MLP neurons of a small language model. Each row is named by its layer, matrix (up: input weights; down: output weights) and neuron, and shows model dimensions 0-95. Each number is 200 + 20 x the weight over its row's rms, rounded and kept within 0 to 999.
Before each neuron's rows, "fires after" lists the tokens most often just before its 100 highest values on Wikipedia text that the model never trained on.

fires after: ",", " res", "–", " be", " inc"
L4.up188,174,219,195,221,174,213,213,166,177,196,201,190,202,178,187,215,193,173,207,208,200,160,216,220,206,188,176,212,220,195,165,220,195,201,198,217,207,192,187,214,179,198,191,223,190,159,174,241,211,209,234,226,220,251,179,187,226,196,223,203,179,222,199,174,202,222,201,166,174,196,205,224,208,186,191,168,177,227,182,164,185,161,234,186,194,191,224,210,223,213,214,209,212,220,183,171
L4.down188,200,258,214,206,216,205,204,198,217,208,213,214,179,151,199,190,189,195,191,196,202,185,206,178,189,183,180,226,194,193,177,198,237,223,196,207,168,178,202,203,192,199,201,222,244,208,224,229,175,172,220,205,184,253,170,176,169,183,240,189,205,183,229,217,206,207,212,204,206,230,209,246,229,211,222,179,189,237,212,179,181,210,173,209,196,198,216,192,196,208,210,213,211,204,217,188

fires after: ",", ":", " as", " that", " (", " is"
L4.up591,210,233,182,172,190,166,216,207,188,166,191,194,189,214,224,194,184,201,206,218,200,195,211,171,199,200,199,212,186,211,234,211,188,208,181,212,205,179,240,185,185,222,193,219,162,201,223,191,167,181,210,172,183,232,226,189,209,234,174,216,213,203,180,177,182,210,156,189,195,207,178,216,178,170,197,176,232,218,207,176,232,206,193,231,177,200,166,198,207,216,196,208,198,198,213,195
L4.down591,225,176,215,187,226,203,194,206,197,192,180,207,220,214,198,160,185,222,219,219,198,170,218,237,218,205,167,215,216,166,209,168,229,189,174,201,167,175,186,166,221,204,212,209,177,210,223,216,172,211,227,194,227,205,185,205,185,191,207,212,220,205,200,159,191,193,204,187,204,197,202,212,163,219,221,224,186,191,168,193,172,185,181,178,196,208,184,199,230,173,210,193,159,196,188,210

fires after: "=", ",", " N"
L3.up329,186,201,205,216,191,221,236,177,176,233,221,213,218,195,201,188,218,218,194,175,196,218,197,199,204,213,218,181,214,164,145,220,189,221,220,201,166,232,212,169,233,199,196,211,200,207,179,194,203,221,191,181,188,180,216,228,238,198,168,189,249,197,187,214,216,206,200,238,200,185,200,179,222,201,186,216,158,168,224,194,189,182,189,163,165,185,234,208,193,239,217,190,208,199,198,193
L3.down329,176,200,183,191,197,187,207,218,203,171,177,197,195,217,210,189,188,171,213,238,199,205,239,206,194,190,180,197,188,223,212,198,211,159,214,196,261,215,192,231,205,214,199,187,223,183,211,193,204,186,179,213,224,199,203,176,197,193,208,190,175,212,249,193,181,194,195,181,180,159,211,248,193,183,197,178,193,223,190,186,231,187,214,224,208,219,205,169,209,173,155,236,179,199,213,200

fires after: " on", "On", ":", " On", " date", " Released"
L4.up417,213,188,172,192,202,207,201,191,189,186,226,197,215,226,223,169,199,189,194,214,208,189,208,205,215,214,211,196,238,198,172,193,154,193,204,207,196,169,175,206,178,209,191,138,195,221,191,208,192,196,218,212,157,215,148,210,206,210,204,214,196,213,215,238,235,216,218,199,227,192,209,210,212,217,184,191,187,159,208,207,155,243,184,177,192,180,177,186,206,178,180,212,210,212,214,182
L4.down417,212,228,243,212,220,188,189,201,159,219,182,184,205,177,206,195,177,195,201,181,194,193,182,181,217,206,178,151,222,199,190,205,173,221,204,205,163,206,165,207,208,195,178,169,204,229,193,197,204,170,189,222,214,194,214,214,181,238,233,198,207,195,214,201,219,194,192,194,189,156,211,187,186,201,195,179,171,202,191,205,193,212,207,218,207,209,199,200,220,192,206,194,216,188,177,197

fires after: "=", " U"
L4.up345,235,178,195,148,210,184,208,181,176,216,206,186,180,209,192,207,219,182,190,191,218,179,224,171,236,147,225,186,200,154,208,217,189,201,233,206,180,192,220,209,212,191,214,171,181,190,180,216,191,198,200,152,174,164,202,197,179,204,203,225,201,210,219,178,223,192,201,146,240,206,211,187,196,199,202,192,212,212,234,193,205,184,202,195,212,209,194,208,209,206,230,202,236,211,228,180
L4.down345,160,189,191,201,208,175,230,196,247,218,220,212,228,196,185,194,216,188,218,185,189,229,191,238,193,222,167,214,199,209,207,225,196,179,189,169,230,185,174,194,207,175,216,181,214,185,220,220,210,226,159,195,213,198,166,193,200,200,202,198,210,223,224,203,212,190,174,210,177,177,189,190,217,173,176,246,187,195,167,189,207,212,199,183,240,211,200,194,170,162,190,182,172,198,200,208

fires after: "\n", ",", " who", " and"
L3.up555,197,210,230,170,220,188,195,195,192,197,210,227,213,187,183,252,179,188,210,227,187,242,200,203,215,217,183,231,211,230,173,199,204,212,217,160,176,180,186,197,218,179,207,194,176,250,190,223,199,207,200,228,225,221,201,253,234,210,182,208,179,169,187,196,182,190,218,222,229,229,188,201,204,169,220,225,223,217,249,175,223,193,199,182,162,201,216,136,193,211,197,205,196,223,224,217
L3.down555,180,190,179,201,215,235,191,176,201,197,195,189,160,183,197,210,217,182,184,206,182,164,174,217,205,203,217,191,234,194,220,184,197,242,180,191,218,212,194,192,160,205,194,227,234,201,222,229,171,208,164,200,219,179,222,218,185,224,210,195,152,164,198,209,185,182,193,202,189,220,189,199,215,166,173,205,167,203,203,236,204,207,205,213,228,188,232,160,256,191,206,241,183,186,163,182

fires after: ".", "–", " (", "-", "\n"
L3.up576,164,210,182,235,198,203,228,188,209,182,170,201,192,179,214,210,190,172,195,216,229,174,174,199,189,207,187,213,204,180,193,188,183,218,200,211,198,198,195,205,180,222,162,228,236,214,199,182,185,248,177,181,196,191,213,205,176,244,187,206,217,198,174,173,197,236,237,182,233,187,193,201,206,201,217,201,209,228,188,186,203,215,188,205,204,232,237,185,229,186,205,201,210,214,209,219
L3.down576,186,215,195,215,216,217,215,150,180,191,188,208,195,172,172,236,227,223,224,201,196,181,211,190,191,217,208,187,160,176,225,226,193,190,208,197,206,203,218,200,206,199,243,190,221,222,186,193,226,192,187,185,228,199,187,200,196,189,232,164,158,227,191,207,200,208,162,224,215,210,164,222,193,202,234,191,210,204,203,202,252,182,207,182,190,215,252,170,211,194,189,191,229,205,213,202

fires after: " al", " Al", " (", " re", " co"
L4.up634,183,229,190,189,229,196,202,180,202,222,175,228,189,202,179,212,234,192,248,232,184,197,185,204,224,181,174,205,216,191,219,183,180,190,150,187,203,219,217,205,214,215,181,206,213,212,192,195,190,229,150,240,213,200,200,194,203,162,161,205,244,223,228,185,206,188,211,224,220,181,207,200,182,199,202,203,170,216,179,198,174,196,218,186,166,189,209,183,236,221,176,254,209,197,211,174
L4.down634,232,200,181,214,173,171,215,228,203,199,215,209,202,182,200,197,199,213,191,215,221,202,208,211,209,191,198,154,161,217,190,198,181,178,204,187,202,186,231,183,190,224,183,186,209,172,238,213,198,160,196,191,126,191,220,184,219,211,233,209,222,188,187,197,182,217,206,189,175,211,172,199,211,217,190,180,235,202,231,215,214,202,157,204,196,242,181,168,174,194,226,200,172,219,174,219

fires after: " United", "gan", " World", "'", "iv"
L2.up387,203,207,205,163,200,196,211,175,177,185,209,186,209,203,208,186,212,179,218,175,231,199,213,213,219,209,202,208,165,186,200,198,233,162,207,208,213,179,227,189,228,198,171,197,192,160,183,214,191,173,198,267,179,177,201,186,165,195,210,184,179,208,203,228,181,197,189,193,202,221,198,166,211,205,233,205,207,212,202,190,191,239,174,222,201,236,236,185,195,199,183,194,218,201,215,213
L2.down387,199,219,166,158,210,197,209,208,181,193,210,204,210,217,202,160,203,204,232,188,142,155,195,178,213,220,175,165,184,198,171,225,183,205,178,179,199,201,194,182,195,194,221,202,186,203,189,207,208,160,220,207,203,222,191,176,236,198,203,181,257,205,217,189,194,178,218,193,225,229,172,218,206,225,249,178,205,159,206,195,200,211,193,192,212,211,227,229,172,173,194,183,214,190,204,206

fires after: " |", " the", "|"
L8.up67,184,189,186,173,205,235,173,161,204,221,219,170,233,240,220,178,182,202,180,185,183,174,225,176,205,213,208,207,193,214,172,201,198,229,194,190,221,165,232,231,187,195,216,164,194,201,212,218,227,194,165,230,189,244,214,186,206,184,239,199,188,234,208,193,203,210,184,190,227,226,169,192,225,224,195,199,169,182,223,219,203,234,221,197,248,183,177,202,208,191,203,206,190,246,212,191
L8.down67,182,192,252,170,197,178,174,185,228,187,194,188,195,185,174,204,237,200,203,186,222,221,225,204,237,162,204,213,199,211,155,211,202,197,174,214,157,188,202,188,200,218,204,219,189,202,196,170,196,192,202,187,216,210,183,212,229,214,193,225,195,218,181,190,141,188,200,235,205,237,219,240,168,193,210,165,230,195,202,236,182,200,181,222,200,199,200,204,174,180,199,220,187,204,191,175

fires after: " is", ",", "lis", "que", " ad"
L4.up496,198,185,187,199,185,161,228,191,184,211,216,205,208,189,232,216,205,191,151,216,198,210,235,196,213,196,196,213,206,213,213,180,193,187,198,205,226,171,228,183,197,211,201,245,193,182,228,233,183,213,181,189,205,225,217,202,241,189,242,208,230,183,205,222,190,205,165,184,187,198,248,204,183,211,197,212,215,180,237,227,187,197,172,223,189,251,170,201,172,189,209,198,215,232,186,214
L4.down496,204,233,225,204,179,185,190,170,166,215,196,195,205,207,188,211,228,206,183,219,227,153,181,197,207,212,171,186,187,187,200,187,195,226,177,192,215,170,192,199,192,219,213,197,213,198,215,203,219,198,215,223,221,209,202,188,236,197,221,205,214,179,236,200,228,220,154,208,210,208,154,199,195,186,174,185,179,193,208,175,205,204,201,191,209,203,186,230,187,188,198,211,210,213,195,209

fires after: ".", " \"", "=", "-"
L8.up334,230,222,201,208,203,205,240,196,181,199,187,219,189,210,202,220,198,216,210,173,199,214,197,205,206,177,178,215,188,203,211,193,193,201,191,212,230,227,207,221,177,207,184,207,194,194,172,220,194,215,202,183,219,187,220,200,203,226,226,248,232,192,179,193,199,214,213,200,207,179,215,172,188,211,206,199,200,184,160,223,175,188,196,222,141,201,215,212,174,191,228,188,207,222,207,237
L8.down334,178,196,188,192,216,233,167,195,209,186,210,205,179,209,192,191,208,187,185,176,222,208,169,219,181,209,195,197,201,208,208,240,222,229,192,188,184,171,171,186,227,205,235,170,188,151,168,181,194,229,163,186,179,216,206,198,227,187,196,223,209,209,194,206,217,188,186,209,207,212,231,181,209,219,185,177,197,212,197,178,213,183,190,183,213,175,207,184,208,139,213,205,206,181,200,223

fires after: " U", " the", ".", "-", " Sa"
L2.up752,226,198,230,209,240,218,200,165,214,204,217,193,210,188,189,175,186,196,197,188,188,177,224,185,224,170,245,177,176,185,192,189,216,181,216,207,205,175,202,229,211,180,184,173,192,202,188,222,214,218,232,174,174,184,189,208,215,206,228,169,228,197,182,205,230,199,211,177,199,219,208,164,167,159,206,181,191,173,200,230,207,225,201,199,182,213,227,222,184,187,175,189,190,205,184,190
L2.down752,183,222,177,219,224,232,209,201,185,196,192,223,180,207,208,186,162,174,199,210,223,195,181,214,186,193,165,232,158,215,185,198,184,192,193,142,220,178,188,221,202,211,199,222,209,177,228,213,179,214,231,231,192,175,193,224,186,183,189,180,209,221,205,227,232,177,195,201,225,188,180,187,197,209,179,194,222,242,203,181,171,191,159,181,174,192,218,184,219,185,182,190,183,204,195,204

fires after: "'", "."
L3.up512,176,235,198,214,172,205,188,192,190,213,181,169,185,235,202,214,233,189,176,179,212,170,204,163,206,215,149,217,207,196,199,177,178,191,215,173,189,198,225,160,188,231,201,212,184,179,168,217,213,191,196,210,195,218,207,194,209,179,177,207,183,271,165,236,204,206,154,210,209,223,162,184,218,183,201,201,209,212,185,201,200,167,187,214,214,192,188,188,160,188,188,189,182,191,181,222
L3.down512,211,198,238,185,163,222,235,203,192,210,215,194,176,209,204,191,213,157,217,227,182,230,214,194,211,197,176,192,190,229,211,193,174,190,195,179,208,203,224,183,169,218,168,218,215,186,223,208,231,199,200,191,190,202,238,221,236,186,169,222,204,215,219,189,212,210,167,228,201,195,179,186,195,184,221,205,169,190,222,220,189,209,192,187,223,197,193,223,211,167,189,216,217,184,206,186

fires after: ",", " to", " which", " not"
L4.up346,181,221,206,191,163,194,227,183,198,188,202,176,226,226,208,190,176,223,185,235,228,220,203,193,192,227,217,192,209,216,195,219,216,182,184,195,183,198,199,195,247,146,221,225,214,250,225,202,196,189,199,203,193,202,177,204,181,236,192,198,191,187,220,186,195,189,208,187,202,197,206,202,182,213,219,213,174,207,219,210,182,204,216,208,209,210,165,234,170,150,236,181,212,190,217,209
L4.down346,194,178,171,198,171,218,188,203,205,202,211,224,187,218,197,233,171,202,203,190,190,193,205,231,179,189,240,229,205,174,185,160,190,200,151,227,197,193,146,185,195,215,186,205,198,187,213,207,189,168,185,195,238,182,209,210,240,193,166,174,190,219,226,185,219,202,156,223,197,173,185,214,211,175,199,173,194,179,179,207,211,213,224,213,172,177,222,194,177,160,161,192,186,211,190,246

fires after: " |", "  ", "|", "3"
L4.up50,198,177,168,168,210,178,203,206,189,206,182,201,206,237,213,207,204,197,208,141,210,197,220,236,181,201,194,214,168,229,182,187,221,205,219,211,213,202,205,200,212,206,159,187,197,196,193,185,207,155,210,190,207,222,194,184,247,182,191,210,232,209,157,209,199,168,202,189,221,201,181,186,244,226,202,205,188,197,232,204,194,174,211,226,167,169,223,213,194,153,217,229,222,211,223,179
L4.down50,200,188,207,204,171,231,187,187,221,212,178,180,176,168,173,227,226,222,183,238,234,202,170,193,241,205,190,160,200,211,204,186,196,216,206,170,173,195,178,206,183,207,202,203,176,230,219,195,201,201,197,223,173,175,211,225,229,186,184,200,187,186,210,235,200,208,200,220,165,202,227,207,170,185,214,207,182,177,176,186,189,200,196,152,270,187,206,190,204,223,184,213,164,184,167,247

fires after: ".", " as", "N", " referred"
L3.up592,193,220,186,198,197,201,233,205,200,197,233,186,214,197,198,198,244,215,192,219,232,197,198,201,213,155,213,215,227,200,180,206,210,214,195,205,198,206,209,228,203,188,209,159,214,198,188,199,188,193,139,230,198,194,208,210,223,216,188,198,184,156,206,196,224,194,216,221,226,202,196,217,197,196,153,175,204,196,191,183,215,185,162,215,176,207,214,197,213,189,191,200,193,210,220,167
L3.down592,181,190,215,220,209,219,188,208,211,182,206,202,193,196,183,202,214,186,159,188,195,199,199,162,183,224,165,200,192,192,212,189,216,205,185,192,193,182,217,198,144,223,209,214,214,220,177,195,203,214,220,169,211,231,184,169,205,193,201,203,209,197,208,202,198,187,172,184,205,206,190,212,154,203,205,230,223,189,234,199,220,207,201,201,210,193,181,201,243,197,219,192,199,189,241,190

fires after: "=", ",", " ("
L3.up695,188,205,170,181,214,224,211,210,197,226,216,201,205,213,182,181,197,203,199,176,216,180,210,183,211,184,195,213,179,170,153,198,204,193,181,203,209,192,228,173,189,185,186,183,176,218,167,212,180,194,196,159,201,158,167,209,204,263,200,209,227,208,210,192,206,223,177,192,217,232,216,204,198,222,196,163,156,210,192,224,172,203,152,207,192,201,214,237,170,230,192,205,204,211,194,233
L3.down695,222,187,191,194,183,187,180,198,214,191,201,193,174,174,202,210,216,221,229,231,203,217,189,185,225,188,184,187,183,175,245,213,180,195,195,166,225,213,196,209,204,155,248,175,225,189,212,216,201,199,234,197,226,221,216,161,168,193,226,182,178,209,190,202,198,198,213,212,183,195,186,224,178,171,186,232,231,205,216,200,176,199,223,200,181,207,214,175,204,186,221,220,184,223,195,197

fires after: ",", " $"
L2.up238,173,199,185,190,187,204,211,209,222,220,213,189,223,217,178,153,220,215,206,202,201,210,207,178,186,172,222,228,263,191,200,217,190,174,212,185,182,164,188,212,192,182,224,177,160,201,209,184,194,203,199,210,183,182,153,198,204,213,207,222,210,246,202,204,195,221,203,208,255,199,203,173,203,209,224,179,205,198,218,182,194,210,174,195,178,227,206,192,211,182,190,212,184,184,191,221
L2.down238,228,203,215,212,213,212,205,200,174,191,207,238,157,178,187,182,226,168,211,186,228,186,225,219,169,201,208,206,229,216,207,171,207,237,191,187,210,225,184,204,234,230,168,219,223,189,218,160,164,164,198,199,190,194,182,208,190,207,211,196,222,171,183,174,195,219,183,181,181,240,229,191,154,205,201,197,192,198,171,198,216,168,208,183,199,223,200,180,176,169,201,216,208,190,205,207

fires after: "S", " United", " the", "fa", " League"
L3.up21,208,205,189,175,222,175,192,214,197,183,194,170,199,188,216,175,209,213,217,191,223,198,213,199,175,192,217,187,201,167,207,227,217,218,227,204,178,202,228,205,195,187,197,203,198,186,206,194,212,195,218,210,198,175,182,234,227,217,218,199,198,203,237,155,225,206,148,201,218,218,212,193,213,186,222,213,179,177,216,231,187,202,177,202,205,225,217,170,212,200,182,181,220,258,248,214
L3.down21,238,199,213,209,216,197,201,206,190,223,202,204,173,213,220,228,203,190,213,165,211,185,213,182,215,195,188,182,214,193,162,169,168,205,159,202,207,201,206,184,214,227,214,164,243,173,179,213,211,178,229,215,192,184,160,180,203,194,207,187,207,216,193,205,222,202,212,209,208,230,206,210,196,230,182,210,168,198,198,203,201,171,194,182,229,214,223,217,195,190,218,212,232,164,191,170

fires after: " al", "\n", " Al"
L3.up268,200,210,191,206,211,182,167,221,235,213,221,214,228,242,201,204,197,223,215,186,177,178,186,173,195,166,187,203,213,215,206,190,212,192,203,138,194,222,198,203,214,216,192,198,155,221,192,228,211,216,219,177,213,219,213,202,200,186,196,209,202,198,176,179,194,183,199,219,188,209,197,215,227,214,219,180,221,201,216,220,216,183,175,177,154,212,193,173,208,255,223,219,188,203,174,174
L3.down268,193,206,212,230,219,227,203,166,213,174,211,199,207,211,174,199,211,207,199,161,219,180,184,193,230,188,179,188,210,223,199,183,207,223,227,168,183,185,180,196,160,184,181,226,230,174,223,214,158,198,176,192,192,195,171,185,210,204,225,182,220,196,204,198,228,221,218,195,145,185,192,180,202,178,216,182,220,183,230,237,193,175,223,203,205,217,224,202,221,250,190,194,183,168,222,175

fires after: "\n", " (", "-", " s", " l"
L3.up755,209,175,189,207,216,176,188,224,212,169,175,186,164,191,226,187,141,215,223,228,186,176,193,195,196,187,215,214,210,211,174,212,206,209,209,215,222,164,211,225,208,209,157,179,178,226,195,203,196,253,207,223,198,205,192,187,203,196,186,188,226,181,166,192,193,186,212,199,219,187,157,202,177,196,218,206,211,210,199,191,201,200,204,198,198,181,226,189,190,196,219,237,227,224,192,217
L3.down755,217,221,199,208,217,182,194,143,200,193,203,218,208,204,198,181,232,187,198,176,206,229,185,177,208,214,206,192,187,209,181,191,217,204,219,170,220,184,188,184,200,201,195,208,196,163,210,205,195,204,194,176,196,199,174,194,202,163,187,201,205,168,203,190,193,162,160,201,201,215,200,172,184,234,199,224,207,196,190,212,195,244,226,194,196,207,175,224,201,184,177,194,177,200,213,173

fires after: " it", "=", "-", " =", " and", " which"
L4.up7,194,200,202,172,212,187,235,190,180,247,230,238,222,197,225,221,178,199,187,225,232,205,199,218,222,200,196,192,198,197,199,198,210,209,156,213,185,175,190,225,203,154,208,181,219,234,221,243,201,236,194,176,229,210,218,188,174,206,209,199,187,168,193,171,223,197,203,200,205,198,202,173,192,181,214,202,206,208,220,214,178,207,175,177,160,181,177,190,193,217,206,174,215,188,163,225
L4.down7,189,171,229,194,169,224,193,146,206,202,183,186,217,211,185,223,237,224,213,208,167,194,189,161,166,206,220,190,190,189,197,204,185,218,223,194,213,200,225,196,230,210,189,204,204,188,178,171,196,176,191,243,179,183,175,212,194,197,205,201,161,189,223,183,192,219,203,240,223,213,186,176,221,172,180,167,186,192,206,208,230,189,180,203,230,260,211,220,182,171,199,211,188,189,229,228

fires after: " the", " Wu", " \"", " =", " ", " 50"
L2.up376,208,190,183,186,184,144,168,181,209,182,197,183,171,195,218,210,200,219,182,154,170,213,193,193,181,201,210,188,192,169,244,180,229,193,200,193,240,234,230,224,192,193,171,193,206,226,211,204,226,188,162,197,219,205,166,210,176,196,205,180,207,195,191,169,219,202,233,251,208,203,191,188,188,179,242,197,186,196,211,188,197,194,225,190,197,191,200,190,169,186,224,173,166,207,186,196
L2.down376,257,216,194,184,226,219,202,190,172,210,219,203,215,199,182,212,232,223,229,179,223,230,238,221,210,199,180,232,192,193,198,213,201,226,223,189,189,197,194,181,193,197,198,236,178,176,185,161,189,214,223,217,198,180,193,197,187,193,193,195,186,238,204,198,193,180,173,177,217,213,216,203,191,216,184,226,192,158,208,210,175,214,198,234,209,208,204,220,208,209,169,190,234,214,230,183

fires after: ",", "G", " to", "H", " G"
L3.up220,211,234,172,222,198,186,215,186,200,235,234,192,209,169,188,189,189,214,209,189,179,230,219,172,168,220,202,214,229,236,217,162,188,183,207,223,194,202,187,183,209,193,189,199,201,246,186,203,196,219,220,212,211,213,153,190,212,223,207,197,185,207,171,196,234,220,197,204,218,211,218,241,191,233,199,194,220,214,199,187,186,214,192,203,210,205,211,228,204,176,196,214,203,206,224,202
L3.down220,195,201,207,191,177,207,161,217,242,190,199,225,198,222,206,223,214,166,157,180,192,196,203,183,187,188,172,200,199,206,220,172,185,223,226,192,222,201,197,213,181,202,226,236,188,162,231,233,243,200,164,214,185,195,200,233,226,180,165,160,182,182,196,199,184,196,196,225,178,180,221,177,232,186,186,193,206,166,217,226,217,219,179,243,192,172,202,194,190,194,190,194,204,161,171,215

fires after: ".", ")", "'", " co", ","
L3.up460,210,191,142,214,207,209,189,208,177,195,177,244,204,214,182,222,210,170,209,184,190,240,224,206,197,187,214,167,185,211,215,211,237,178,219,216,185,160,207,226,183,200,216,185,232,185,189,189,176,178,222,173,181,222,198,206,180,221,217,217,221,194,169,175,208,169,194,202,197,205,182,227,239,196,167,200,172,178,222,239,244,206,177,223,235,207,182,215,183,190,192,226,178,217,180,178
L3.down460,173,197,200,192,210,201,170,198,186,206,183,198,181,191,149,209,201,187,204,250,218,191,220,198,183,196,170,187,220,221,180,209,193,240,191,224,225,249,209,205,172,157,171,222,222,212,186,183,212,199,174,212,233,190,189,226,207,183,176,199,190,195,221,236,205,212,226,197,227,205,206,150,186,183,224,205,206,204,197,177,171,179,205,176,191,192,183,193,189,219,185,186,189,198,211,216

fires after: ",", " (", " was", " is", " by"
L8.up406,204,228,191,235,205,173,209,194,208,217,211,187,224,212,203,188,190,181,183,195,176,224,223,220,243,172,226,183,203,223,222,221,196,196,244,196,209,178,207,219,205,192,227,201,205,243,232,202,187,200,223,184,240,235,229,205,183,201,188,199,192,195,148,200,214,170,217,198,206,184,204,182,204,218,221,217,201,199,169,184,208,200,170,198,201,201,192,163,167,201,257,182,212,196,204,197
L8.down406,181,184,213,180,201,198,183,213,185,190,165,209,221,205,208,178,209,220,214,182,197,186,173,194,199,231,237,191,182,233,216,185,201,225,188,188,189,190,152,193,212,197,178,214,210,187,174,194,185,217,195,215,175,192,180,168,193,220,238,207,214,185,212,186,200,218,176,216,172,178,193,223,209,190,185,197,201,210,201,190,202,221,209,188,177,231,199,210,214,210,222,169,214,234,184,225

fires after: " the", " of", " many", "-"
L3.up464,192,206,204,167,182,208,197,205,180,186,220,188,218,215,202,188,199,277,188,200,205,202,197,183,208,213,224,208,200,211,202,205,216,196,220,170,188,206,217,209,236,188,191,197,200,197,209,174,235,205,177,189,210,175,203,218,212,203,165,205,209,229,198,182,187,178,205,159,200,215,195,208,158,248,177,186,181,237,203,189,249,219,204,188,218,201,215,203,157,221,193,198,222,215,195,155
L3.down464,196,225,228,231,214,216,180,172,184,189,184,176,196,218,190,180,197,176,205,178,210,202,188,199,209,215,172,200,204,172,208,199,220,184,183,204,218,169,249,224,191,214,213,190,163,207,212,221,185,201,199,209,188,251,211,158,186,183,251,202,161,212,190,187,210,227,195,215,193,196,191,216,238,127,205,206,189,178,183,212,181,192,193,194,189,210,209,198,235,184,226,192,181,223,208,209

fires after: ":", ".", " Pld", "\n\n", "'", "\n"
L2.up170,197,205,223,199,197,191,172,165,163,164,190,211,234,208,181,190,188,182,225,181,197,243,207,214,183,180,226,193,205,210,203,175,199,206,200,208,234,158,188,187,174,195,212,230,169,239,224,183,189,193,167,216,188,194,166,184,216,205,224,201,190,185,186,200,162,206,179,207,179,199,210,201,211,192,191,210,169,217,202,210,200,200,237,202,196,188,189,209,198,183,199,221,212,201,205,217
L2.down170,189,202,186,186,192,217,206,198,203,234,196,200,215,179,229,219,199,214,190,184,224,187,211,187,220,225,217,164,223,194,188,206,210,213,212,185,180,201,235,174,212,191,202,170,235,193,182,190,197,229,224,205,214,215,222,185,185,188,179,198,218,200,209,199,216,160,240,188,233,199,214,184,164,175,239,204,195,175,195,199,164,216,191,184,202,189,241,213,207,181,184,175,197,201,207,206

fires after: "-", "\n\n", "\n", " |", ":", " ("
L3.up478,232,223,193,226,220,189,180,192,206,153,225,196,220,184,242,188,184,210,222,226,223,228,201,218,217,218,260,201,192,214,195,195,190,157,187,209,194,197,210,187,249,169,180,188,215,216,187,234,203,201,195,199,171,191,191,216,179,197,172,212,186,201,193,194,195,211,185,163,196,197,199,205,215,187,182,191,214,211,195,193,187,214,216,213,212,256,210,217,197,213,224,166,216,214,173,190
L3.down478,224,180,211,203,186,204,226,228,179,230,201,190,185,214,210,212,227,200,201,168,176,208,209,180,215,212,195,219,218,200,200,215,185,241,193,198,223,187,201,226,163,196,191,179,220,164,222,209,231,193,239,191,218,229,198,196,197,198,207,196,224,225,178,197,219,154,248,193,222,225,231,202,209,204,199,193,216,188,217,205,204,196,173,225,179,184,201,214,197,215,177,185,228,151,239,194

fires after: ".", "-", " over", " As", "1"
L2.up46,220,201,196,190,239,185,203,214,213,169,169,234,213,168,165,186,192,191,190,163,176,198,198,211,212,167,186,203,176,188,160,205,178,178,208,207,198,202,211,173,219,216,167,226,204,186,199,183,213,198,203,172,175,208,185,197,185,206,214,169,175,184,188,223,207,232,186,191,172,164,212,196,201,180,174,207,214,186,213,212,162,234,205,178,224,216,184,168,229,232,210,210,203,211,203,208
L2.down46,162,216,202,216,190,238,198,189,202,198,177,179,212,176,185,166,214,197,201,193,206,180,179,200,212,190,204,194,226,209,220,177,223,213,208,196,215,243,200,197,192,191,207,225,218,189,185,168,183,198,191,227,203,213,205,236,171,214,205,203,196,252,244,197,188,163,180,191,195,208,185,190,222,198,166,226,158,190,185,243,245,203,190,206,189,216,197,209,205,181,186,184,193,210,207,207

fires after: " on", "On", " On", "-", " W", " the"
L3.up570,238,194,180,218,217,173,185,196,171,175,179,164,231,184,195,195,174,238,216,165,197,216,211,189,214,219,236,209,173,192,167,190,184,205,223,184,187,204,195,171,205,219,152,157,209,239,191,195,238,191,202,192,194,176,201,188,212,209,190,186,180,188,187,195,210,202,223,171,214,239,204,195,184,202,216,183,223,209,193,206,209,209,186,199,184,211,194,207,231,217,169,180,214,195,200,196
L3.down570,218,202,232,237,201,166,160,226,190,184,199,221,187,203,193,220,175,184,166,203,171,191,190,208,160,183,211,184,196,226,197,171,186,224,189,199,217,224,193,203,165,194,232,206,212,211,170,186,205,202,202,175,206,209,230,197,200,209,228,211,198,205,228,235,189,220,145,213,177,197,171,221,201,189,173,211,172,197,230,206,220,183,212,209,234,188,208,164,193,191,183,187,200,193,206,200